{"num_hidden_layers": 10, "hidden_size": 256, "num_attention_heads": 8, "num_key_value_heads": 8, "head_dim": 32, "intermediate_size": 1280, "vocab_size": 6738, "hidden_act": "gelu", "norm": "layernorm", "norm_place": "pre", "norm_eps": 1e-05, "positions": "learned", "qk_norm": false, "attn_scale": 0.177, "bias": "none", "tie_word_embeddings": false, "parallel_block": false, "init": "normal", "init_std_qkv": 0.0312, "init_std_o": 0.007, "init_std_up": 0.0312, "init_std_down": 0.007, "optimizer": "adamw", "learning_rate": 0.00102, "beta1": 0.95, "beta2": 0.99, "weight_decay": 0.16, "lr_head": 0.00549, "warmup_steps": 277, "schedule": "wsd", "decay_fraction": 1.0, "decay_shape": "pow", "final_lr_fraction": 0.1, "batch_tokens": [16384, 32768, 49152], "max_seq_len": 256, "doc_mask": true, "z_loss": 0.0001, "train_tokens": 312800000, "max_steps": 10581, "dataset": "wikipedia_en"}
MLP neurons of a small language model. Each row is named by its layer, matrix (down: output weights) and neuron, and shows model dimensions 128-223. Each number is 200 + 40 x the weight over its row's rms, rounded and kept within 0 to 999.
A block is one neuron, or neurons of one layer that tend to fire together. Before each block is what it responds to, as a language model described it from the Wikipedia text at the highest values.

Description: Mid-word name fragments. Word-piece tokens in the middle of multi-piece proper nouns such as places, people and teams, often in lists or tables, e.g. Chattano-og-a, Katip-un-an, Manhatt-an.
L6.down51,182,222,161,190,213,194,177,229,159,224,172,245,248,224,187,241,184,255,252,205,124,185,268,210,164,270,186,234,240,201,211,136,150,230,146,191,254,230,186,196,172,205,268,186,177,291,288,217,156,180,202,149,177,205,166,215,209,132,187,215,162,187,174,255,236,232,228,260,269,184,225,213,164,168,173,248,173,201,215,140,195,222,173,149,213,85,240,182,185,139,279,179,208,243,171,200
L6.down91,143,229,245,227,299,174,185,207,193,268,192,153,205,179,231,176,183,187,226,207,132,250,144,177,172,263,287,170,294,200,193,171,231,216,145,239,212,139,207,158,131,182,192,91,187,206,205,263,182,118,255,197,182,217,249,192,197,208,228,236,170,189,242,208,128,165,266,250,277,186,263,168,224,205,198,182,213,121,256,234,277,232,152,158,179,174,188,187,194,210,161,178,222,175,230,187
L6.down155,261,199,255,226,231,197,169,230,225,180,201,226,178,137,137,218,159,194,185,239,216,180,156,169,119,211,187,187,217,235,228,210,202,160,158,171,168,217,248,126,166,222,190,300,190,168,211,224,154,146,278,254,220,165,168,139,206,195,194,223,206,196,162,179,170,222,236,172,206,224,201,205,166,179,211,202,226,243,240,181,283,196,186,226,218,177,165,164,168,128,181,199,164,180,148,236
L6.down487,213,197,228,232,185,207,143,237,193,223,221,235,199,224,161,167,205,184,297,200,177,171,277,177,185,173,197,202,168,178,294,218,275,236,139,264,195,246,202,200,195,213,192,249,202,159,221,182,188,161,183,223,200,196,162,187,223,161,173,218,182,231,169,237,189,219,215,232,236,152,208,255,240,231,208,238,209,143,160,228,238,201,221,162,141,171,206,187,197,223,193,152,223,182,187,204
L6.down550,200,180,234,186,259,167,167,199,186,235,164,164,195,144,149,181,181,200,213,171,97,133,267,204,174,207,230,210,230,207,212,147,178,199,104,313,224,167,147,134,135,163,277,220,220,252,194,217,192,205,258,237,159,195,222,156,293,122,212,223,212,140,249,233,94,241,271,227,211,122,215,171,172,210,185,120,152,203,222,182,226,174,222,176,262,211,209,271,187,224,147,232,246,275,208,185
L6.down660,200,181,117,149,220,193,179,220,230,287,230,243,133,270,185,274,220,253,255,166,219,106,213,154,176,230,184,161,259,237,271,208,176,222,195,214,192,199,245,138,232,164,151,213,284,191,152,231,188,212,226,207,203,190,264,218,193,198,218,231,140,172,219,190,197,218,200,208,173,168,163,243,161,132,228,196,210,183,183,220,214,228,295,222,291,204,243,180,154,230,87,213,140,231,82,184
L6.down1116,174,185,144,160,217,250,245,227,191,151,253,220,249,271,292,209,209,266,225,208,191,198,225,172,262,222,181,187,176,226,179,114,219,253,255,205,218,182,200,182,265,172,213,215,178,175,211,263,174,187,251,151,197,197,232,147,329,229,203,172,193,216,196,231,151,246,209,195,128,171,206,121,269,195,229,246,219,186,184,219,199,206,211,162,236,208,221,274,222,172,183,236,267,193,130,195
L6.down1200,201,214,170,176,143,128,258,183,133,208,239,246,168,171,216,164,176,241,274,263,180,205,205,191,162,193,251,224,238,245,209,257,196,294,200,233,174,185,219,176,131,207,198,173,171,181,290,274,219,210,215,186,189,272,211,222,218,172,222,159,210,204,211,222,200,133,212,206,243,194,147,152,210,257,223,180,237,222,193,293,147,200,181,164,166,197,194,135,157,214,210,249,241,206,222,142

Description: Sports infobox and table markup. Line-opening markup in sports and biography infoboxes and tables: dash bullets before career years, pipe cells in result tables, and heading equals signs.
L2.down32,233,281,138,229,175,176,134,209,159,166,169,200,148,185,176,183,187,247,225,229,239,275,209,197,206,216,168,187,217,207,100,219,200,219,181,171,183,255,210,192,236,197,236,248,140,147,162,197,121,251,192,195,192,246,250,218,196,214,211,186,250,234,198,238,270,207,215,235,212,211,150,229,229,101,214,263,179,168,202,233,291,196,130,159,183,263,161,144,251,195,157,197,227,251,216,152
L2.down38,136,186,195,252,216,210,222,163,218,109,252,207,222,117,214,189,228,188,61,179,181,233,229,200,240,262,181,194,127,198,235,193,279,169,268,233,235,141,187,180,168,230,232,214,227,192,214,195,184,168,229,197,210,212,170,186,230,182,130,264,224,136,154,219,243,170,207,198,239,140,129,272,146,220,189,222,214,212,231,201,231,232,222,295,201,216,265,202,195,266,127,190,230,222,188,173
L2.down240,195,249,170,203,206,132,128,191,155,167,199,174,106,155,230,193,247,212,207,98,249,236,171,127,297,137,193,191,235,194,224,209,247,252,218,204,241,256,182,224,182,197,190,191,122,266,190,271,227,267,216,203,187,235,202,198,150,159,173,208,214,179,186,224,220,145,182,178,213,282,202,245,215,119,146,141,136,238,126,255,159,187,136,250,94,199,221,186,208,194,180,225,300,224,213,183
L2.down486,174,110,207,243,204,252,90,206,169,166,227,233,282,166,281,170,200,239,214,230,191,277,178,210,205,192,188,254,194,215,246,198,163,184,210,251,189,183,231,175,152,157,234,176,140,188,261,253,245,200,195,187,135,231,219,195,217,127,228,171,133,290,202,236,260,262,204,102,185,160,190,232,173,240,175,195,136,228,287,174,269,247,157,261,220,197,181,197,133,241,169,171,198,211,126,217
L2.down545,199,154,199,228,222,144,141,246,221,149,194,223,152,215,246,310,185,225,193,208,166,176,161,172,185,181,163,135,94,156,128,187,301,191,153,217,235,253,212,198,311,115,127,256,181,219,148,173,227,191,223,190,176,168,154,174,169,182,247,220,135,157,239,186,194,175,191,163,193,236,195,169,125,172,139,167,213,201,202,250,177,244,155,157,104,209,165,212,245,229,159,157,193,241,214,204
L2.down569,247,233,248,247,248,218,196,200,188,231,197,110,177,186,168,175,174,218,173,246,216,190,243,235,161,205,228,213,214,168,149,184,246,220,264,204,221,220,227,228,186,87,180,128,196,189,222,89,154,244,246,118,207,185,235,167,245,172,268,189,268,222,201,160,178,193,191,249,211,228,182,253,186,247,179,230,192,218,106,234,151,163,229,219,214,172,200,260,255,121,267,220,165,200,155,153
L2.down644,193,273,207,114,264,218,147,154,196,115,140,150,157,140,207,310,251,192,214,237,218,206,181,182,200,198,241,127,172,212,146,170,268,191,158,197,196,249,216,171,194,94,215,260,172,252,210,140,199,187,217,196,218,245,177,176,182,262,226,257,307,214,180,172,191,209,214,216,250,223,227,163,171,233,212,278,266,160,165,222,180,219,104,178,133,195,173,238,222,225,209,175,205,209,165,264
L2.down1139,154,218,169,238,207,232,158,207,263,185,237,137,219,220,275,215,139,180,144,241,166,183,216,244,261,167,205,222,149,109,189,195,201,165,205,249,254,216,205,221,163,130,203,182,208,177,260,253,186,147,175,194,190,159,217,173,222,119,152,306,223,260,192,201,239,167,199,126,268,268,191,281,159,171,237,230,218,267,192,130,241,276,148,284,230,209,209,215,223,192,140,166,200,111,216,206

Description: Wiki headings and table headers. Opening == of section headings after a paragraph break (== Personal life ==), plus pipes and column names in table header rows (PIM, Votes).
L6.down389,265,214,164,212,203,249,195,163,167,187,137,184,241,252,224,193,121,147,202,268,230,183,252,200,192,210,152,151,195,207,218,96,235,188,180,225,195,143,214,123,254,272,223,178,215,169,239,164,180,163,201,136,214,179,134,193,217,313,170,157,206,147,273,208,196,139,256,188,154,205,155,172,163,206,128,166,176,174,144,231,146,195,212,187,239,168,186,203,215,123,304,232,210,180,124,172
L6.down462,202,122,255,199,241,240,239,247,185,225,191,171,255,177,145,272,235,182,213,218,153,133,159,248,165,168,199,226,262,159,238,280,166,243,197,133,236,173,180,93,155,248,238,164,177,281,151,152,194,252,206,120,241,166,211,100,190,258,197,204,135,175,238,219,234,274,227,218,160,222,179,230,168,175,194,195,225,178,258,173,196,160,100,207,150,178,209,177,115,89,181,173,174,232,231,289
L6.down574,240,265,246,212,213,190,233,179,100,226,178,250,177,171,245,182,140,184,183,190,183,179,179,178,173,130,233,246,241,173,221,193,180,248,208,216,133,195,266,234,190,215,229,301,184,212,192,203,243,139,161,162,237,160,217,123,263,203,257,230,179,202,221,167,164,195,129,189,155,201,108,188,209,309,250,123,237,219,200,213,139,176,134,205,219,164,245,177,277,156,224,196,158,155,194,252
L6.down588,221,190,243,206,197,186,195,233,256,175,208,243,192,219,252,180,204,215,219,180,203,193,194,222,218,171,180,164,160,173,175,205,223,186,196,269,217,218,166,198,198,151,241,207,198,190,214,216,210,220,151,185,218,221,162,161,151,224,202,186,195,267,183,206,162,243,200,182,184,215,188,215,228,196,194,186,250,216,230,289,171,191,180,243,230,185,192,133,229,221,195,165,173,239,227,206
L6.down648,209,192,173,292,232,253,225,240,215,200,303,227,237,277,211,126,118,202,217,236,147,243,154,201,126,195,237,212,250,184,228,215,150,253,252,245,215,153,231,190,152,175,148,239,227,153,249,236,203,133,165,184,148,161,181,231,160,166,204,165,182,205,239,144,240,251,148,127,172,165,189,174,225,192,162,173,223,164,223,159,197,241,169,179,230,100,195,111,156,167,192,202,176,181,182,203
L6.down1120,201,160,245,192,144,189,223,180,159,193,239,237,231,223,208,177,191,210,205,188,200,153,218,234,185,124,192,160,206,163,167,178,181,213,219,156,218,186,170,238,170,180,186,259,214,221,144,224,181,232,127,222,206,173,211,127,157,202,207,220,171,144,168,205,233,214,206,208,224,187,229,201,157,163,139,148,249,209,186,217,201,275,186,147,213,219,223,137,128,207,167,204,185,166,242,228
L6.down1140,235,202,138,165,177,203,193,218,248,183,208,193,188,155,202,214,155,213,200,183,221,173,197,196,182,154,192,223,183,209,206,237,212,184,206,208,145,174,232,192,220,221,213,210,220,153,226,191,191,200,231,173,200,226,164,170,177,217,165,177,155,221,176,197,181,227,234,235,207,254,252,244,177,185,190,192,216,215,207,300,184,160,174,199,165,192,169,147,170,194,206,165,209,192,225,214
L6.down1221,310,92,173,209,216,208,186,191,184,251,190,150,200,204,194,72,186,214,215,210,227,128,218,231,221,231,260,172,119,225,286,198,196,167,242,240,165,197,202,199,199,221,279,199,186,160,249,188,235,262,157,245,252,160,253,168,211,130,190,211,180,171,215,163,186,224,119,250,201,207,252,122,187,221,246,193,202,258,265,234,237,204,148,235,180,165,232,183,230,126,195,138,166,248,181,167

Description: Media reception and credits terms. Word pieces and pipes in film, album and game articles: critics in reception sections, chart number, score, Filmography, and track-listing table cells like Writer(s).
L3.down946,147,223,104,186,245,202,210,259,169,222,171,151,235,136,214,194,248,216,135,219,311,175,123,199,183,171,181,170,230,204,179,232,131,148,216,207,188,148,153,181,187,191,264,176,165,221,193,129,142,191,256,192,224,160,214,227,229,205,230,206,165,218,193,134,117,255,197,222,155,206,147,141,189,208,175,158,296,209,245,234,233,171,230,148,221,213,252,196,193,236,164,215,196,200,212,189

Description: Prefixes un- and re-, plus not. Word-initial prefix pieces such as un and re (unbroken, reigning, reissue, United), plus negating "not" after auxiliaries (has not, is not).
L6.down81,205,208,199,129,138,198,194,236,236,215,222,142,155,245,182,219,158,215,211,212,148,236,148,231,240,214,243,193,211,164,159,162,250,183,240,279,265,205,290,245,201,212,159,153,269,269,272,210,228,213,125,190,202,155,279,238,213,231,255,232,183,177,230,216,175,187,180,237,285,209,183,244,192,199,174,194,245,230,240,163,163,191,150,230,189,254,143,205,248,224,166,232,183,280,214,159
L6.down290,201,272,150,210,190,124,257,215,196,237,174,238,239,247,222,253,190,190,225,216,262,179,162,206,216,156,231,198,196,238,206,225,169,202,240,279,225,156,196,127,241,240,257,225,152,207,277,223,253,140,231,252,195,237,153,134,270,243,248,57,205,208,277,211,136,172,184,229,164,230,149,271,189,228,190,179,204,223,170,246,176,225,195,171,209,155,237,153,161,212,138,187,204,206,122,173
L6.down688,188,248,213,179,283,177,163,190,239,227,188,195,190,183,216,157,158,153,150,213,190,225,214,273,243,215,201,178,221,179,190,230,203,191,207,221,143,139,241,161,209,190,196,192,261,317,209,188,233,194,164,245,161,156,214,153,254,197,192,177,201,195,183,137,285,195,221,280,252,224,169,175,197,233,191,190,190,239,171,341,185,186,182,237,157,192,177,195,180,246,186,132,165,182,200,230
L6.down862,260,140,290,217,224,134,198,222,214,199,223,198,251,185,123,244,161,268,210,169,150,231,221,180,235,252,154,194,157,188,177,153,202,139,302,192,225,179,179,249,189,243,193,202,179,191,248,274,233,193,242,287,83,88,229,160,244,190,249,209,198,129,171,217,241,196,154,152,136,200,171,128,178,234,212,159,215,221,175,184,165,229,170,181,133,175,271,240,210,220,169,185,202,256,239,273
L6.down942,211,231,198,249,207,219,266,170,228,216,149,199,146,238,252,213,277,187,163,163,183,128,269,213,239,193,248,212,162,220,135,197,195,178,216,253,217,151,153,185,131,235,197,125,239,187,248,203,216,268,186,191,193,256,155,199,182,170,199,254,202,165,185,197,237,152,195,216,251,178,228,130,221,241,229,160,161,206,185,168,265,196,187,150,195,196,187,173,191,256,210,158,210,146,171,160
L6.down943,192,196,310,162,141,261,203,199,217,165,208,199,210,189,193,201,207,190,215,250,167,189,220,171,179,232,241,193,151,216,183,239,244,195,210,270,194,154,110,180,112,175,180,191,182,217,170,199,221,159,139,171,275,195,253,131,227,165,204,238,276,232,190,202,213,167,196,202,173,218,192,158,217,212,194,289,222,156,160,243,195,171,215,232,125,202,161,232,182,220,157,248,159,229,136,173
L6.down1113,216,283,213,157,295,207,185,181,160,216,262,191,177,155,175,194,265,220,229,188,154,239,223,230,189,232,174,156,154,235,245,209,153,135,273,134,203,221,134,216,209,156,234,204,162,160,182,217,254,181,183,207,256,143,178,186,162,206,201,215,251,172,164,196,229,180,199,230,236,181,214,193,253,212,238,174,282,191,164,201,258,161,173,188,258,230,212,211,259,196,116,182,202,179,175,189
L6.down1223,204,195,242,180,269,196,202,236,156,233,259,150,239,166,192,170,231,209,185,144,142,221,199,186,137,298,170,143,190,186,146,248,161,156,175,164,233,176,227,190,178,221,219,216,214,169,175,147,246,199,187,219,228,221,206,215,123,159,114,218,176,246,146,218,210,180,176,146,110,103,172,191,187,173,192,241,123,167,249,250,197,241,232,183,150,187,215,172,237,112,212,206,222,195,212,209

Description: Infobox list-item dashes. Leading hyphen bullets that open a line in Wikipedia infobox lists, especially after a section header such as Senior career or Original release.
L3.down558,221,202,263,236,185,203,188,280,235,240,182,194,158,143,221,309,257,230,203,241,251,217,212,197,232,239,192,213,54,157,139,243,188,184,178,185,217,238,220,232,161,159,224,310,142,190,142,203,125,175,184,210,145,166,140,253,174,201,199,237,278,176,187,152,147,194,198,216,284,212,222,164,189,140,206,83,265,220,203,253,249,195,219,238,128,178,186,125,241,231,216,196,183,220,184,122

Description: Word-initial fragments and brackets. Opening square brackets in code output or editorial notes, e.g. [1], [better source needed], and first pieces of split words like list(ening), crit(ics), sem(ifinalists).
L2.down173,201,228,125,272,204,145,213,236,228,198,187,164,221,143,260,141,197,212,175,251,186,229,207,185,263,73,218,237,171,227,226,185,173,230,182,232,238,151,157,240,251,269,215,197,154,236,251,188,215,179,178,147,132,188,256,195,226,188,170,191,237,275,197,243,296,250,196,143,123,226,170,247,192,156,197,150,178,236,175,206,146,199,180,259,198,196,258,170,181,122,186,179,214,264,167,204
L2.down322,140,93,183,167,143,263,218,233,237,213,177,142,192,187,217,264,186,149,160,251,198,211,176,203,169,162,175,211,204,173,172,223,156,264,161,209,282,161,195,242,254,238,174,175,205,195,203,275,220,194,234,228,212,243,248,130,212,167,199,195,200,192,215,173,224,260,172,213,212,221,190,196,252,267,117,190,254,184,189,231,222,210,249,178,169,131,184,166,230,110,259,200,176,291,238,247
L2.down492,183,130,234,245,249,207,164,196,199,242,186,187,204,134,198,184,183,171,238,248,161,122,179,231,213,219,262,177,193,248,175,193,236,233,139,244,186,184,224,247,218,161,215,210,213,238,213,185,249,224,198,149,111,162,155,221,136,150,243,116,144,215,176,152,186,176,207,224,254,178,208,152,204,188,176,223,204,266,268,220,231,253,178,184,178,244,191,191,191,251,195,237,186,201,134,225
L2.down715,135,165,169,208,276,197,193,200,139,193,183,228,134,217,153,274,134,185,203,219,173,208,100,171,233,127,298,195,219,263,252,213,191,208,285,247,254,193,185,232,163,204,239,198,214,161,183,179,227,173,206,197,186,162,164,250,117,164,246,140,206,219,194,182,197,258,206,261,142,159,182,171,181,165,185,220,194,246,165,241,213,210,198,220,187,205,168,202,156,214,164,187,147,227,177,250
L2.down793,223,255,146,181,237,191,241,286,225,259,204,182,207,243,225,150,177,208,235,259,248,200,193,175,158,183,196,213,213,179,141,210,241,270,180,181,157,227,227,213,214,234,194,157,239,256,205,153,202,175,219,196,188,177,161,191,218,239,153,138,144,216,175,193,196,149,222,109,198,211,244,199,223,233,194,105,211,220,118,235,205,157,171,199,171,270,197,171,153,109,232,255,229,161,195,127
L2.down891,251,106,124,227,226,128,181,226,227,225,195,166,223,185,219,183,179,198,205,230,234,207,142,198,174,170,258,158,233,143,216,214,221,212,192,224,184,244,279,217,204,269,195,198,153,158,241,247,165,276,149,189,171,199,241,243,253,168,155,177,219,182,176,217,197,271,184,264,210,185,220,217,242,163,219,299,209,202,178,215,169,248,192,258,147,145,225,200,182,100,135,192,176,213,204,186
L2.down1085,230,237,249,231,101,279,180,180,160,199,207,165,142,143,216,190,190,180,219,185,279,275,110,262,185,117,219,186,165,162,207,153,166,190,221,189,160,167,184,143,265,198,242,185,218,145,244,229,260,183,207,203,145,232,169,178,307,235,216,287,141,210,226,171,171,200,207,187,135,257,173,226,235,188,173,176,227,174,146,237,236,208,214,164,221,193,162,145,176,211,202,213,196,180,225,205
L2.down1117,197,204,205,218,227,214,198,252,206,286,242,206,177,197,185,228,164,228,211,175,150,212,203,211,260,148,241,187,251,188,210,239,239,240,276,195,216,247,196,215,256,198,161,211,213,195,122,213,185,238,213,126,199,178,187,227,237,124,228,207,194,200,186,224,217,288,177,191,269,232,294,152,184,193,213,181,211,216,226,180,187,220,215,239,189,136,182,203,197,178,226,168,184,222,191,197

Description: Name-initial word pieces. The opening piece or first word of multi-part names and compound words, often direction words, e.g. North(ridge), East Lothian, Oak(land), Harv(ard), sub(scribers).
L3.down916,186,208,176,183,280,168,187,231,203,259,204,278,158,237,121,242,151,215,128,231,193,153,198,198,226,231,166,188,228,261,181,232,199,190,194,238,204,219,221,216,217,242,177,228,198,249,146,168,217,214,212,199,294,227,123,220,254,191,149,136,169,176,172,120,208,217,220,226,290,176,224,203,227,203,220,174,166,156,156,141,102,255,210,248,156,175,209,254,270,246,209,176,217,136,257,298

Description: Compass words in place names. Directional or descriptive first words of multi-word place or organization names, such as South (Africa, Korea), Central (African Republic, Intelligence), North, Western, New York.
L2.down182,246,179,203,288,204,207,194,173,259,241,287,230,294,205,194,203,183,210,229,222,195,141,252,150,249,107,215,193,173,251,135,260,226,220,198,236,273,211,142,247,226,204,101,203,179,234,217,141,189,210,159,194,198,226,179,137,253,189,219,182,175,213,249,71,172,190,209,230,200,201,212,141,194,228,210,192,174,121,183,190,210,235,189,208,176,204,145,148,232,239,185,205,248,219,215,218
L2.down226,179,142,241,133,234,199,137,177,266,206,204,113,238,242,234,157,201,193,219,212,215,127,202,301,232,221,152,217,225,244,325,142,191,203,187,200,220,235,167,255,235,212,173,168,224,200,145,200,167,215,178,147,194,227,182,248,242,158,266,243,140,220,214,198,153,147,187,217,209,211,283,191,210,177,202,206,127,197,206,168,204,162,227,143,156,167,220,182,259,196,167,193,225,205,168,179
L2.down242,225,151,255,236,150,310,201,147,268,171,186,262,245,179,198,157,204,184,242,229,198,248,174,193,267,161,165,189,234,172,218,197,108,239,170,217,167,194,201,218,152,174,260,105,156,146,252,182,194,226,242,285,252,166,157,239,194,91,199,197,206,215,237,171,256,162,199,277,152,274,222,178,181,187,223,183,182,238,177,169,263,152,162,232,225,247,214,222,208,183,172,145,228,140,179,225
L2.down485,127,208,201,144,223,152,173,226,254,232,120,198,202,191,186,132,251,204,174,204,250,174,262,226,173,261,209,276,149,225,221,161,294,203,210,218,250,235,245,178,187,164,160,113,132,214,243,201,231,164,266,199,229,183,112,223,219,161,170,130,129,211,227,200,175,162,212,262,214,163,123,192,184,181,188,191,121,215,170,225,188,222,178,221,136,225,259,172,155,154,133,158,192,138,216,249
L2.down583,156,198,229,175,220,193,233,230,215,194,171,216,246,202,137,216,215,206,256,223,181,208,187,210,280,166,205,273,217,162,218,204,163,224,253,212,233,130,202,247,189,218,245,230,169,228,253,189,251,229,93,240,259,202,237,202,255,234,149,228,218,138,164,131,235,142,199,208,216,208,182,203,222,256,202,163,155,186,147,163,168,162,205,135,220,268,240,239,217,191,117,207,195,202,189,187
L2.down797,171,177,200,154,242,192,203,193,202,203,191,256,158,138,163,176,147,181,236,276,176,133,213,191,155,184,164,176,211,247,184,194,182,168,195,228,231,184,113,269,139,269,185,164,191,215,206,206,266,162,282,258,192,231,125,188,270,221,220,187,196,187,309,101,139,199,168,208,223,215,249,187,231,147,206,205,174,248,193,239,225,227,187,161,182,193,164,146,174,256,157,235,217,171,229,197
L2.down1002,211,190,235,203,288,174,205,199,209,223,250,175,203,205,176,119,245,228,238,184,199,152,225,217,185,241,197,258,190,224,176,197,203,186,242,235,189,224,250,241,255,164,169,170,182,192,179,94,248,182,232,294,205,210,183,180,194,228,163,159,125,167,187,151,137,136,213,245,211,253,150,204,237,216,208,155,212,199,238,157,215,159,175,224,126,176,207,184,166,243,63,205,258,168,220,197
L2.down1063,181,181,217,180,196,193,237,205,194,244,203,133,218,203,191,273,151,180,286,200,228,186,225,244,165,137,226,158,239,215,236,221,184,171,200,230,207,174,229,130,168,220,193,165,172,179,115,177,215,198,213,229,215,236,168,219,235,197,244,247,140,167,211,193,145,184,207,281,178,179,204,175,169,222,179,179,194,148,228,242,203,221,149,195,156,242,116,203,200,222,230,181,171,179,141,205